config.toml
head_dim = 128
norm_place = "pre"
init = "trunc"
beta1 = 0.9
steps = 11822
MLP neurons of a small language model. Each row is named by its layer, matrix (gate and up: input weights) and neuron, and shows model dimensions 192-447. Each number is 128 + 24 x the weight over its row's rms, rounded and kept within 0 to 255. Numbers have three digits each. A neuron's up and down rows have the sign that makes its largest values positive.
Before each neuron's rows, "fires on" lists the tokens most often at its 100 highest values on Wikipedia text that the model never trained on. A number after a token or word is its count.

fires on: ".\n\n" 44, "==\n" 16, "." 16, " ==\n" 7, "==" 4
L3.gate85:120152108158107126067147082132115136112110110119092090131159127114097137139112132116075152119141160103149118126140109126132130112124141130117135126131122146130130080066120081138137101170119120096143096084147132112118124117114138136132096114132126150150152136130136108139149118134126122143113158136118127112131148154135161146111133109116146129116161120102130153161125126137150118145126126114182151138096134102104106102135155110122122158129126120129095102098094174148086129147121100109108120099102137146156152215119141148109136137139116160146140089152099099131107146107111182115123125119127097085084154133135143148145103084084194113124151105155136162129175115147142122153155106124148124124155089143099082144132161127127171133108147089088137125113133143140179126134128118
L3.up85:107146136101121128098144131135096121113139140118148124088126140143158168127117150143136126131143123125148170102134101076123131089139117125156127123120117141150127127106112119118163127163076181189137118125131108159060122118152160151143139147095116125143138114128120126133140111119154146148125171153115126197138085109124138138113110151127161129139127107163115109143163073116088138114137107151145110153110114113132153095187097111103110100100091126103132130112110130113116176116158097157140144110143131165163133155121144103114160133149118134147093106129145125104104148104127138100112097136116122109073117096100152180140108066123120115141144120131156146057146114182151122144150137109153160145133144121131145131106131124188142097127176133117122148148137110127118162084115102

fires on: "-" 93, " -" 5
L4.gate744:165112145148129183125113143107128146122122110107136164108119138165116086140061140125081052135168090107138119107146105134099143138139150127087141174123109132138138166129153146141129124137129133153113103084126112123136144169136121136117126088111119110120126123092132121133141147100154111140133140125110095211123145126099143128148131130130077090155132170094088130085129105089118115180090149143116162111112151159088172133140092134102144094143128131107161147142130125135156101159129121153145105123090118115131167118130133117105143095129128130164129096117111184109082183136132138129136115151132139138134099121157180176130120089093127106117106161134124105121131135137129115154170084161116170118125101151115121124155105182116140105105158138135124098165101096086125135156145152
L4.up744:146141099172150160116107158130139145093147125131123120140092084140124122121113122113064120138150136143131117082137151125128099134127113190148183179093112083107108116113123112166095121097153141144129126103142111122137185119112156132108110129100170121141138092114155134123097141078110096117141105149138133115120104132118141115144136077144115074126092120134082123161130120109127127160134118159101134108138136116146163145106105181145135087085144194100158076120160112118157087081118130163123106152136131169140118135110106115179122125151116097110127141172113148145141139114109077169113096121133097138127143139146144134121143118135124099055099146147068133150121124114116128095139083129111140137155095142068100122126087128151135113132087132124097146175128134168128129138129099

fires on: "y" 33, "v" 8, "o" 5, "g" 4, "as" 4, "or" 4
L2.gate84:126133120159086114134128114123152157119080125107122111096108117125126083115128117113150107141138070127122151148127098114114086117120128155141127125140161122158156087123141128119140115134114094117098119148134093163105119088090152079102158103086049140118080156072120150110122121115097097155108219093147142129157148129108127146125101160152118140131111083109131138134107145156096170136080113074123151142102116153124074152110125137100149123101097127141127155163115090139132114171125155125111122126125087137134120153118107191107096098130145123119129150157113140123112117157110111123175161133164153171117128124129118121139114090110159143129093132122109115123113114128102128091150103108119114154131166134127124126094118130155156092110134075137165118153142150107119111126196130
L2.up84:132102111166146096146106186101120146079126128153136109151131102145136146119123135090087124116113145149097108126154138156143123131180120133099103153108163131114120110148184156142111148166131125133119100100147134109161069134107088156147091107102110146156157104151157149123091161164155126123142115138176121126129163150120115109132125147145147124152147114150122160177105155086135180172116115125128100119094154141126137143136178124154167138094152173128152095144112121102126131154120112096151125117092130115143123132134187133145105168130104129132176145151139129113133142167104147105127064097098094111149121157117132134123201131143146102158125116148171117190132129126141139104158143099164127159142145125137087142076060122131100100150098124132102128102160126118088080135085094

fires on: " season" 41, ";" 13, " as" 4
L3.gate207:106136104135114159124143117113150139151149164147116121147135107122097071140142129181102112135100140130126122105167136127116101117121073147140065121160133120161174098149109114111127118113122169137106137154100128133144124070135176179125130114083123098146145113108149137149050096141131100139116107152142167116144072190134154127153127106133102069122146164161109110131102147164129137156097137145112147138108104149118120141135125133106162177106109130141118162121080065146138118167156099185143113125103129140101154161111180157135116103127133162092146135152139161131120144119139128155163164152122121132111084133154136095137127102129132108088138170126113142140193161093117125093102123163128138159142083131145101154148194109148118152121097114131126087112093134120149120090097167
L3.up207:132176102122161091130107100102136091134098145119078126165123135116148103119136118146102136130086143088117151138124155102145143120098084119134114155136157171136101068140137164136125127125107130114131105104136135137132084142148140088133098134117118138146143119115089143189159131160214117135128140126135110144139125141142155116129169136149141128115120096117099121148098142123117114125122156077163114139130130115104092115130121161119091116166117104143063124102078168168144129137157146127140139120113096158155101126124121172139148156132145114109120099147089136124123119151144138104124101134107155147150132160132160119143128118129127106141125136153106127153173112096125108121136135100159064095182098146092090114120107122102158151145134131126075123083107096112147139090097104

fires on: "6" 15, "um" 12, "ar" 9, "a" 8, "s" 5, "in" 4
L3.gate653:129189140158113186115154112105136152127135148148120093091159130100137138166107167138163162126153145118153105174155111124158140120072115128099140138142164131123152130102109150149157098170119116158115104117106101124122165094132137160134086086123148119171120133118164126139155096121130138165117149184127152127102124110117155119110120159138111119152125118119095136131142123129154139124118118103111112137098133132084130152127127091100136128166130098154131131107122116146125136146131124106134162142095142136160147181121154129123149107178136097131121099155109104112113122067143127121088113155111138158162155137119139165160087097162107124117122129110156132107112118100124133151123162097144140173156074102101152120143170155128166139179096130111123107147153145135116136092129141
L3.up653:141116158197141146122124090095089117110106143087119136167163165142158102104119105124143132121095159121182172152125104176135133106132137149109114148126173128154164125142140144152144132127150127144157117115120141118175109085135132088130157103156124165119135157110122137145128134133106118126092110143110107150104113122146127135140133114105153098168124056155170127142128167098108097107128138139159100151089140144134135156115138142155116153130130124156084121132133153130104165124132147107124133127167125175135125140079130135135140093186191154136190087079155116105102155133145147119116138108090101121155118173102160151121147134177125196100071130156104093114130154094084096117160111129135154124141124133087125104145132127134116122145134124128113131120148080176101156149094150

fires on: " " 30, "1" 15, "0" 14, " team" 4, "8" 4
L4.gate65:172167179111164146068106136106098179113140128153088157111129083102141095170191098138086113121113126090145162160113146114157128088174111116153138111133150148138167162140119154116123141127123110117120092145107128133113106158147120128129105127154140129173110121143149134161101108120131169141115126138129138121131100137125126149103119094085105153144133097163122136112125200139120129089119151110144084102141167107149109132100135122110130134092131116093136130112076136143135126157118145119136128132105108140126175131161106099159115142117144150158147150157111088111129153114128189151139127125168163083118132113141150116138118133156144098094207112154150126120090139139161115118122133132105133099118142112123110095087146109131122102153170139134121099138168116132174155097134125
L4.up65:161096103117136141131158113154101140139158115144135145089186133063070170142111140091122125116162140189135159114137098139136114125138123133123170123094116110132150114096127140128139094127120140160145160098143136107160117144123127104066168153135152120128151114130137120119128156153119109128088098101132110137124173145122117116131122109094141111138136160122148129133107100089117112111119109134133118114129147144143131134066147120115116141169142128147105111129134097104161106131101125122146104105162185162109108117118146127140129166069104100102092119132169144164113104143140106125125168104164148158129138158149087119124135122156140131156123128145153135112120165115093108126125179121114127104111156153095105174124132124123143129086120095110178144109138142130107160162185162

fires on: " of" 22, " in" 12, "m" 9, "ru" 5, "red" 5, " on" 5
L4.gate970:146122144144092165128148123137130110093088103131134161095097150142098107141161087098098094121129161131130125130120140149123176130099120110099100131169139093152135178118137147143115140141092130099128120112099091114127132098130166116151137122056133129189100122103157113169140116139148122165095146127091099120178129155154150116146131094074110117136095107136160106138115156116141103126090131159146126131131098142087141095122101106119153163140124105101140095103130123154143164169141145149094126140136125170100121174138136132133135081144152094143150115133153118082091129118137127147136077161185133157139111124143118177175137120112138131111146119138120104120102133097115142105107093132084095121154107103132111102139134148122106143127097153095085013107093130084176111141140089
L4.up970:094108093155099116093143138156118105099128124138130165141081138104074127151161120119110148102122143138113184147093135172131098186134129134134134084125140130138140168150099109146176158131089139127088166127137119100139117167123131181102158142091144136111073128103110130121097140153180127125114141155125111131133135174159147070095121146095154154113109145127156166138128110136164193147101108084163134149159118103138095143113147135157096158108139109106107123063116161129127126131114115109132131146161094130106143151161135129154134150151138149128114112099133126130115127129113150134143155149135135183134106102179151136128184145131122159112156154158135137134089157156152180106127101119125111131144138159122128132142106145167077153070112128131091133120093109135140134142098063

fires on: "o" 21, "on" 12, ")" 8, "ro" 7, "ium" 5
L2.gate828:116147103142093151100126150135166118121137158123162141068140110115135098130101110124155117111154158106128108127161136121136099097164131147165111160118141126192114102109143134136049149115141120106102108119096133122135093097133123120104158161107134148149137135121112159129145130102114161152108153157150135172105147168213111161078137165125103113093140114118081152096180126153106137110106097069117159137144118159105086156116103094126088125092139139165126140118058111151141098116142080134130116140115107141088146134150140128089127121124143194132140147097118150121160178136105125149121096157159108133113117147111129111175086154113111130134083114090136107154150161127095088152157146131153188130127102134100094161147129138117119154108135118131159114128155150108128128116144129
L2.up828:133115130140091123170117118153159119163172121115176169133176090135139114160131177150216157130115159138137133114125141135107132126162151133166101105089154105132139125156153152136126097106129127103125159101141156111127134091104110157091151194117148170125115126135137106129137133110078131111126090118159130186080131106153133088132148169160102154104142052132130173062136108118096113135152087145115110116141126138135126147128127115142101106104160123168123110116096138111139154150096149101134125144170136090087088152139108118124144175129123192094120175129132114149146139125112139099106118156159115129101131117100134102133094136146084073108077076112124107159120125109158136166134146114126165126126123142152130143152122090119142127132136135103121142155161142162123137117118129

fires on: "2" 39, "it" 7, "9" 7, "its" 5, "ch" 5
L2.gate417:113165111155154129088104113157139125105138062079086132118139097102139108135131116093125100130113140133140114141131149141128124139123141153115158180116113129123138124140107120134156096142157127125092148150123123121095122127100136133136090134075154160143120149132167145173095139149161131147146137126141134121092116132139114149122143153082110107130147131107115121126191113136154128162091129171096178117185093125098141119131116122118090090136115135142077157086099152119138154126174132129116168114088143144115084116110112167108131125168144127156118108112112093112136102122110147159148106122124100165113135124129172151117139123145113106091124124130203143145149139137152180094165131163157121123147057123124144140096090129155110133142079123129089130128148084103110088110155139
L2.up417:153143104157156160142145146160093146100129141153174171138151121135115131119116146141111027111151149128162120114084127150144119135099143114184123093130171136111141086093133146164162084156117135104113111088064090111144131098128097142120125124086104126113076140115143118155131168135116093117152130161125131109127119119133114149100153114138126160079141117117122082100134138124128166142109134156120165120136106128124150152078115168170153120123116086141157086154149098103150147097156152152136159104163126147155112148130155103153128127136118133145155148137141122111122129163110143110124118125089138143135145148141144095126131116092172156145143122110145151123157065145119139114136166100137112130138111128149089132158115091133167118114112152146075094110118104114122098118137139

fires on: "R" 29, "G" 11, "D" 8, "O" 6, "E" 4, "I" 4
L3.gate109:133164137105132159136182124140140118160150140120128136105188098102175126163122145160115137137157120122119127125177116136115168089131087067158132126113166116076153120116122140157173125152116092126100121114100136114105120152107127146103112155132142143147092107112109151168112135138158141135153150108171162127144101112138113105124121128162144072168095123110135157160124100162127125097154123129119142169118133128104107172086122148090162128134089135093114167113107107114155114083148094112174119102129079118139101085150128108166124121099142131138115109152118100169168110105143110116130092098118174139119118066127115123140147146147129110135111138138122123089152106128150113172123109124151090160145186148133124104099149107108121157117160150112168161160099165139149151085148145
L3.up109:145113125107126150162127132088154147150106152133158104096077168106156153164109092125138177151135130136126135105119118127122115149136117135087099100137115159105150138114162071065153129128109119100153133152168184128113119121164118109125116107179146147120162080062130104104122173137075133122145135111097116154117186108117072124141086102136107122141134101141134172112114153114147131158134088167125113142132124128095126133127161143112130152174109150137118127130140148138080125127152140143114114145126135122093095119144150136114118134125138106084122145092152096125125105133091153141111118171159144135090146141141153143134130110098110111107129185145165113095097122061158153094062117115130098124136125115132166157123108134156139146151102153195128167111149152094104141099140145

fires on: " as" 22, " season" 11, " Year" 6, " Date" 6, "==\n\n" 4, " Pop" 4
L4.gate685:157160128102104122128117109091142122154159120128133161115149107093166065138188139151085123160151141103145164140110134130122113109135123144130143129142107134151147158103124147133107106137126122131121160139128079139090127138147102137121143123061112124121194154100105121124076125130153134150124120078136158158104132099141127145134081113152143133179116126139082127148099148095104153124105150112146097110128112119114157124103105121083103141120109110182153138148148133124127135167142102126158152120111135177158172147121114124128133147159101090125100139138150144137110124124102113108138157082121095116096117142200134129140118079181166056139098103136094161145150123126141128143119123102145134112164110175137168112145115120148123125153125100150124110143124151131137123110113129
L4.up685:098110110099098110115112097102138105159113096136113131124125128077123130130102119154141091065118139103113173127112107089161154129134086111140124159150119118168096115134159099159114098127132136109129134114109142144133091129126142159112116158145121145124157130169115174140120126178130141134087181097135119148124156159126121119108139125111138179071113138149093137110154083145087173137085146118138128104123167109135132156136146154127123178104149139151140137162167135134116116136123142110123149165123142150127104092121136115142159112160163169090083128159133107138116099122127141112119153117164126092139147144120152133125117143133147132125068146180076119135154152116115118123122182127160149147112109156156163122099098106132125168161085133197109120144133118134166205097118133

fires on: ":" 54, " |" 9, "R" 8, " is" 4
L4.gate339:134127151159107100124122128104132119119116151111112157143134131166128184171124133130137111146141110108126148127150106142135115123091186164097124104152161119173094137120159119120139101130105124104115113146127140077099132190148146125133149136120108141139132150130186152130140110154143133163118161078117174146100162145158121126093077118129114117144147169108119167153107152145083136148140068105148163128109144145141137143104124137128150131136122106136132148097169125130098155148069088140128137126147114148129131134156143115107147115150132062151152085147155068156110167068092123135138200139129155099121120132102106148149131116104151150123134119137161141088147139162130150109108146107125101106148103114157117101100134102138145190151199151140121111144131114111137131151120117
L4.up339:129132114184084110147103136135131117141119129094121114116128081112134150102156112149162113137131115097155151130165095094152138131130163123130114144152118133150157128125130102131143097130148120126145080106142131139172128128164111113140130091155114112129125149115155174143134131118114138137101190090162098148083125139129112143128170170128128135137174109092112170134138127136123174140118117126101074112130167094167096130122139132106120097166136132139082115137125144173126138151121130129130102119086134162101093081169116137092150099135113148198134129137094122140116094105138123176143161133177140105115133112101129120138117154154164120118160074137090135108137114129183139109164130132176084132085133118148123107059109140134157133176125131143131111130136138152137146143103086

fires on: "==\n" 38, "==\n\n" 22, " ==\n" 19, " ==\n\n" 10, "==" 7
L2.gate257:159152091123082137128159098134154103136154143107142143116116133135120090130123125170099122159140109129138118118162113072149117120159161127123107151128127098112128106124132168140124139145119122151117124104100088151120120113139169133136101107114124119144154129126130149125135121126157137134132122143076159118153143124198159141112145124128133116126126085098127123168138132145160112122113132148089140135101141121121104169130150140116129126132149131112123148110110141113138151116136120129125148134102116139089134126221157157134118172150100150097090137115098140131093113070127175154143115132149128158118110130139161184127079120088137111176122164097158124149143146124187152125123107165151117140135139188124091127129090125132119133127138137142131120142114149110144152165120142
L2.up257:122132169115091111097137127117129131123150120093129146113102099167135078112121148153151081114110118112125095147133123147135139116143119131164114137162162090113146128120140152166169106110114149204161131106104096140154121140119177128096120117071184132124161121110111105159162128145135125111149111098150145141163117108147092152140152146125112150121113075142096179126134154088116148149121131178152156098143159113172108136183150136129090124112119165149136143103139139149141134136097109145185138087161120145130145126128101152122194121111137131125132122133152093110138144136088092143122117123127135151137120103136166122099117134126137124163126118139129128153159112157136115123170121157126165152114147116129136113167131113121124140085137097141119155135139114138137151139160119

fires on: "==\n\n" 49, " ==\n\n" 11, "===\n\n" 5, " Hard" 4, "ut" 4
L2.gate122:120153166143128123075140122139118159099155143143048089084120096125128066119156148163109109162118109082127120155147098094096131112096099141123117123120117102184134130121125174167085124145112103141179152128136079119126118115164156163123136117129153116163093148106111093109126113153143179148134096140079139156133119148129145115128110129130124157117099110116105109167153113153127110124121104137098103129135185121080144150126124138103151141112134132131143141083156120175196110071132112173130140117152124158122152113119097161117130110149158130148100097101128134121133117112158143169101073162165131143098056142111157120147107136132128153143078096113152149108143203074130124128132134121181143117124121090120143145134123136151087147159140076146165162124146183107149133148131118
L2.up122:121118159110166085127135151157120134142144182106096124136138119142173144091129099159144140123120113128142105148128134141154159142077110126125094058099134104137111132108122103142119133136107131103162154116113147140128160178168140199121093172109148155137137139127131142146154138100143175123106129135157123111140107142114135119119131145114155165132157143107082166108117118121105110144138130135100178133111136120137160135118140117115111153191095111140118179089109149099159119118123102134156174122176121144137153119160140182114122080115151101153106100118137151097112139143125146115134142140107118071124115086128142153143109139113129109104118110131154139093125159120138120183138117106128145159098079097165118096127156117130129112170144131112153123126099100126126127129119149

fires on: " |" 20, ":" 15, "'s" 7, " s" 5, "d" 4
L4.gate286:104122149107094078129146095111137115116150106126097084139134137126181114105139151132115133131136111089132153117121119126167108107100158118117132086122091150127171163119105120138124109125117113139079125164157110104124126154106157082082110162120087116053117172134127142154114104134143170159074089122139147110106147149089092140121098115085103108157158186135156122136122107133125114149072099149111108164151140143163139178118115132109152144132148111131144165147148141102136155154112110145118103163118107117142124139142143127129135150141136128122095149136116131138180085101170135094099176167142144127077115145132133124165154114103107142151128137138173121103150136170140101125143098138123127110167123126152105114109164117155123140042174119114125106154156129133153096141101115
L4.up286:140143144168123110128119062153164101124144089132103102131135152169113140080134118110113130152155110114146132145181158141084133135136148115136164159162128116143142107111150119122127141139115139109096123092133119162115116134122151139082097131136128111157098200118104141126120174118156140144128166093117119094120143076123121106093115121104140095135117161107103139161144141132156112153105098095167102135102109120086151132186102153127144133139180155125158136170212148166111102141114140120163104204111099143154110161168103099111158138124131104155122123122132138119148098108113120115113139143135165172119104132155111129134097094107100144136118153121166103160106145132137081166169119147155130144133115141113168059144118136113150140111142118076105154149134083135143089137126118

fires on: ".\n\n" 77, "'t" 6, "." 4
L4.gate960:130168130151154125113134147148117138114118132138135110103141105118122130088149128154124116098096097140112159091092143111088165122134113123151118115100169134152111097119095165068130172131123150094117125143127110167124151097137133138105147141102150114152116134086146119170097117136115106134123100163154159115136116114114101149113138089116104109116148141135119151172120160124109147142131139123143146112144097125099118118128132151122092147090130131148112134095114144138143134177130123153122127106141160173137134148114146109135149138140137135144133095148117158110136133141157150103118063131191139098125084080134138162134114061118087093124103142120095111141121136150146127122134130169113133165100100130113116100105151090143099093116102151127121147166124137124132152103102099
L4.up960:136124130088127120162116107119105135113101125172133141132090100097138155105109124127122116144113106155133106111080113132117109167161150132116134107130104132152131133156119102164119116133110109159154107116091100119114107136149149156139149124164125076091118130165076142129129103061107136112124071134111087111127139100180099115100164144125139140116088146129128148147111131128133144080126091131157170119109153163136161132173100119175142126140127140109098055151152157126124129075115113136139110102126134084117107117113124119105152085145148163117163139081163122113154091141142096138155153141093077122117137145143114204118127099123110150179151114140130148147119077124133116130138170133180152101102133150151120157128149137114088127122161162155144132137102078115136154160083149

fires on: " by" 23, "al" 11, " in" 10, " on" 7, "y" 6, " for" 6
L2.gate785:137151144122095121149162155113080120117098106130118126112138173160163112076107149136110107134119144147147129134133127142105087140146089131107084125163128138146155154136134150138150109146106153135104142118136143092165178125104114126109125155085118120144137107134138139115109132100123149135096148122096148144090123188104120155149141145076126146103161150135106158164114147173168166144110101109107123145145142097112131123079137134104179139144092129146172122137119145127158109121133108110113144134119166140098099052118135165196114126103132149169121131075102147060108083116086126150137101137118157103153120079154155152125122127085099132129131130104117157116191149142181151150164103141102150134123152064125155123119125123093115159125128130141084088104107122160122129153143094
L2.up785:139163120172136113131091150168130125124142130126107139113108147146169133142149122147116113115112134144148124128152122134110129130143136110123091112159138141120120167125168180135120127106138134174128123084130094119144142138135091143160143153114130162156153121104115153096055153121129167129097157151133137186131084130076085184157131131151099106122137121135142146135129112141122143137106115084123096126150117087134137118092138129152143148123125154128164114167113095139126109131087153109141082135111141115180085121090100131155108124131111123186106135131133131118120096112074102150138139181148092136144088090133106174128174150100135130129076152071093146115127143150136124096133123152128093149142121124145134153097139137163125134154146142120075110136121100151147117130116100

fires on: "om" 12, "i" 12, "ron" 7, " time" 7, "g" 6, "y" 6
L3.gate73:149141122157140179118073127168139067119156132141125144137110155108102102140136128168157155138126136123137152136165108121102136088126108116112157142108109130124147076149114139136122103141130151123082137159171065115127138088128089093126112130091141156168136195124132155161117158115135102152102152108131148140122107137142140169133100144131151090166154118105116108110114128128111140173102201121172110119111123166090133166095089121089124098133145098116117132127122130134159118187184129141141157119078109123127158110130130161102082086152116141150133114135118094080117133079125145097145114111148121157088054151139140156157141112145110141097177128113173110114144128109108117136139086135110105160158136108141155123147102159154131164125075133110127119138119114102135116117105151
L3.up73:130126127163166130166153130155123128114140116116120090097142146121140110153134145118124125132161102122095125155106134139120135149145183100121155111160117145107117115133100107142080144120146088153170138137114138147115120165122120154088114170151132141124140118148123126163132118152147155121128161117121103106119180130114106162091130161104139132103103143116164093132098116154104139126146144118154133138143077081146149088082137124127137112108110177146132152167138133125131147113137163126130167156143122149135093134115106130128125158125114164135129140092121156100126143167101119147142109115151082132132110129067086142117099094081092159142129111095164156169134156108155150108163140109151124158174115186127136130118090121140146103154138117102121139200141080125118120126147123

fires on: " " 30, "." 13, "agn" 7, "ro" 6, "g" 5
L4.gate324:144147104206156128123134099142123093109110155119125118092171114102125110134109133120115143094141122139147123094138145124140112130125145158150100137127160130144148115146103158116161112125127154128110105133188145165125136080128128066155100113139119125131114114134144142160114166163142109145104132147140093121124129154130124150137132132115102044132138146115105142136183111131117123140128139073116105128105121106118149126102142138120120097127101119132138117158101121122156090103112107141140121161064132144121140109130148111109086156060148093124131127115123165134102110130102158123079104136144120166103137124160068122144144183069126115111129121156129126155190155124138112115148091114150156190181096174115125115117105140148172115136102125111142124161123111152118127139161169
L4.up324:117140128132124126123161132116132144088055134125107113107108140135134100106150121130129084151164097172116107125131141131109142105144159138150131141124139112137141131131151146087147177133131120154138112163130130143080158121163103145138106145135150069105129101148164120189127133101131104149108120169140091086150111163145110147108141106085119138177114124177123170108162144107108138143093095089118108104152137100120157122133122127146091089105157131161096082115132111144174094120105113126084157131143153098113074118158078080104153136099156112132147151127161120109136081145065127099136139128140089128109133102125102155136128125159119125110107124115101107130139144153129127141099088153141148121125087142132147149100112102137105099129118156133124125096102127128136162104103149

fires on: "in" 35, "ar" 16, "z" 9, "ang" 4, "an" 4, "ou" 4
L2.gate883:151132151135100153149103129123147124141136149144137143101148117138130137136137135140115127126141089099182112123203105122083102126098102120129145174144106108122134165090105153126113136142182128133131122118152128098107107112164115135124101152135151100174144119107140133118120116132087113154095094112132145124128156110133153116122110125088119082138134123173128111139135121136167124151150165122100126123129116145132117132133184149120153128112135148110160125120122144144115156146139082185126106114098135103099126095152130134139126135145100106112141120113116106140153130089161181163116129143166103068139130117115146113139143158173125118164148132094188139173084137142141132103119085144148077158118120108148129123128125129107145128105109158145084109176129111110124088141134146
L2.up883:139134116104119150109117153121117147132149071138139097137153125143114140133131123107145131129088173130066183157088124156162112125125158107112142121142124130104166134150114119130136089112121131165136110176123149125126088146104067140099100115146153128147146153147161164171128108124144125123099146155139065124106127102132116127156118125145138130132120093128128112139129112129145143119138124153114093136138096105109144121109155122137140111179122113128111138097144129108093131107140142145166200148146131151088151099159106164095145123133193161117155122117131103134124111148102125059132121143152098165126148124118103168132132132112101117089084083140125150104165140093117108104147144108161112143113140143123085134143107106121096190122120143137136132129134074141144130131127104

fires on: "0" 16, "ar" 14, "6" 8, "9" 8, "8" 8, "7" 7
L4.gate285:141133117120131126137130106104101129087126109124111115119169127138129142142159108132140130153130116137099127121161132111136149056091139148145127141157136141124163151111106169123155152138152157114132116099189169114110142106122188075115084131094139150139132123120127143152167121118143116169101107123139113071119119160127151158104157122093090101108141173131106112130132138113127146132141097174133128126130142141149129128180137133104130122118100144110159107106120125123148140084133179139110150146114181135088154129090169114118105137098142124117107091155153158149083119129122124134119125174153106116124171101138111138170123132098133107108121132143152103111088103099109136134132046092124185153167091137094161116106124123133171119154107104146151100128096111096148126152129140
L4.up285:122148086141142136103128127154108153090138138116117105140126123099103107174167141154105123117132152103137129115093129126159158055127116133149093116181163110151126116142151092139129122128154151165139140085177167162142134139167154118152098161098164184144196117083131159148133103138102099148109138176131118108101108124157167126072140118118098164128106117124129172107139155134096131140131158125168099133105130100130127106124134170121145136144123088109136119105132104147149148142126172103173135122175148117095126132122162154128119122104162127147130145137168102140094139133060155169141113141107113096153125074074157144134102098088133167090154101135128092151092153204110116172125152144164127128136119135120120078116165150099113137133129097128110131136105088141145184088146139

fires on: " " 59, "0" 21, "9" 8, "2" 5
L4.gate673:146161118128105155118069127134116120140120139117082151087160115112131090160077106158123124151156107092125147133124100109159111134079135107133134118147135120109170141128122127126132139118129115129106110151115104118137124113150137166125126156137160124114150125082118111190098145127099155153119092115144146094133126105140129169115113109105121109148122124120135147115109125135157125129115111105131109116175133115137126157109086151108127117157139170149111124123138136133150124130123150143157180113112109128068083136124121129103142113151147161137151131167125100148104161108109133138120135161194111143136107117087171113148129137118117147093154110162142083129103107132137139179142144159105143121140125130151084121110137138100096167115132137160141119112111112110140119115117140
L4.up673:120113157126108112095118126160099151101110091093084073129172085130122146140146157157131142102094118140158137079134094140113130102104158163174137124115146120146160131105132147110162096116134124139151123141147133081133130124128138075130132142106098149176134121094135142127083145153142124142141167095155115107128109141127111137122125058111131101112139088136157145116126129141150095146106163130075157140126115064111105109146119160149118167106125136137074124117123112114137119117112139150115122136169149160118109099144127143185135126142108175120124151149134100122136141153148134125090137148105134165128134142146143150145152114141165105128109134134116132133124141114129119102064133106122125131072096165136109124114155121157103165117141112106151129119149110132118120101126120

fires on: "ant" 14, "-" 14, ":" 8, "él" 6, "\"" 5, " -" 4
L4.gate890:167127123093118122142113121108119150091118132122137133106156094086124080078114124100093104142125077142103133093161134129131108117154086119134139161090138138102157169102172130130139072118144136120144070099123151142127132101159168091068121135113178154166174156124131118156170126088131139140097124122067103140122133130113124119116124133121156117152160108127116128104135172081106129145138153141146117134109147123110144144139184175142112135103102133160148080059135145129133143119121117146150139082124104127142146121133122121145124142130147111105100122098131093131121151137101128138108146135161143079112118144164131118139121130143181138104138122170143123065139115122159132149102131131163169136206143166116081133136098200152149169148124149157169101136143130094156136129149119
L4.up890:122111138128118122110131108117103132118113061125168153107121122140119200123106127114138121098121115136128078099156148158116149137198141112118133151143153131101139121106135145126111108127158129135169136132130124156128123087125150100152122173110165177130132105135126132169114118084133108144143142155129109136119132109114134112146146088134139116128106111143089096124107100121110139153169141145137123137143155181116129147154143147130098143075099135112138111157145120106139131144136137156106126097114149133114150114097134136138148101168132166108120111105119107145147158113128073088157126114148143124152148110150162147144097116135146096102101119141129096105128114120131149115114096155096120130120142145136158119146115145160115131165123103161085146144078147127145124146159119

fires on: "ing" 30, " back" 6, " down" 5, " him" 5, " of" 5, "ation" 5
L2.gate774:109164117155130125143148109130102122135103115155154115105109144110131093129118132117123121144135129138124118148121159132146130094140128119147125173130141136163138137112141163122152124155132139121151116118110101127140121111119165128192092136139096131144116116129128142117072126140148159152135174124082131158136152115115099175107110159130147111120147127098156110106190185136149107132105115092126125133136102158124099117115130112124141161170129108148137126088127171112156114148146117132072129112117099158104097106115162166157123142135132158159107114149138136114157108157122124132174097119115144163142111102135139125137152088117185140104087102120124139154195193119163149126194148125141123153154144114143146168161124165123107122180125139100106091136107068137121149091108122
L2.up774:103086139121101134094113118150078138096113109183135136166129109152136130116135110128152130131130115173073092149117126124127141143086149115095108138111110158071128095080165147145151159127149121110158120118118152090096135117122090152158145122121102139134109109121144146081124112163146151129125143098124134126144143136078152149137112104114152098127135106133147099104135116118148109156125133130098145126128141109119140109115100113120137144100142150147102117115122150105108178130136096121119126114092132153108150111133169093097125119086072151146139091097100130141134129145128148106176095132129135142151117130124075164116126131129118127118113177059098134138140124110150163162135102120159082134134149119139138193122108135125087145084122118111106181139131081091133074147109108

fires on: ".\n\n" 65, ").\n\n" 9, "\n\n" 7, ".\"\n\n" 7
L2.gate589:143133119131100104110164159120121113118150150094131096118149094155123142137140105144121101106166145110127143109157123105116103131156112131091106137172156155130106126142134163123150121109112167113139106101162148070140076087149167101112094115073109108151112095124136142125143134152106090139141156143137126152158122142161117150123183129136112110124137082113109134124148149161151117134149116138146143133134109122129126152137150157094123085118169149120141162112110093118123128163139105160114094121144138178109148161180149141096116152138084162150109115155091116135102155091133154108134111146137161124124174106154156138130097104100115121158107117152105140137111150146156118139135096140111144134117107176100111109114155132128140117110132126097142147139105146096169122110121114
L2.up589:135145118106152175144139115122101118136108108082133113109127094108165135128118135121160144095108125149127136132119141089163143174113165104184070106115110129133116090085113146139149121121142146155113117131127155131124119154114111172122137101134169115122154135129126130151127153152127156108084138145112147121138117118128147133150151122109127153146117125164132118135126163118142154112147119134163139137155143098133124136157150118132125138125165186098077118124119083140107122120082113161153133084190126102132117137067089109092166101103110138139162117142153098168123102143082100143165142115130096073121155092135157119102119136114134185124154133123097162132143068128136099120137099138128124120175127136098138125131107093119106113090117121135134113115120139143126157143147114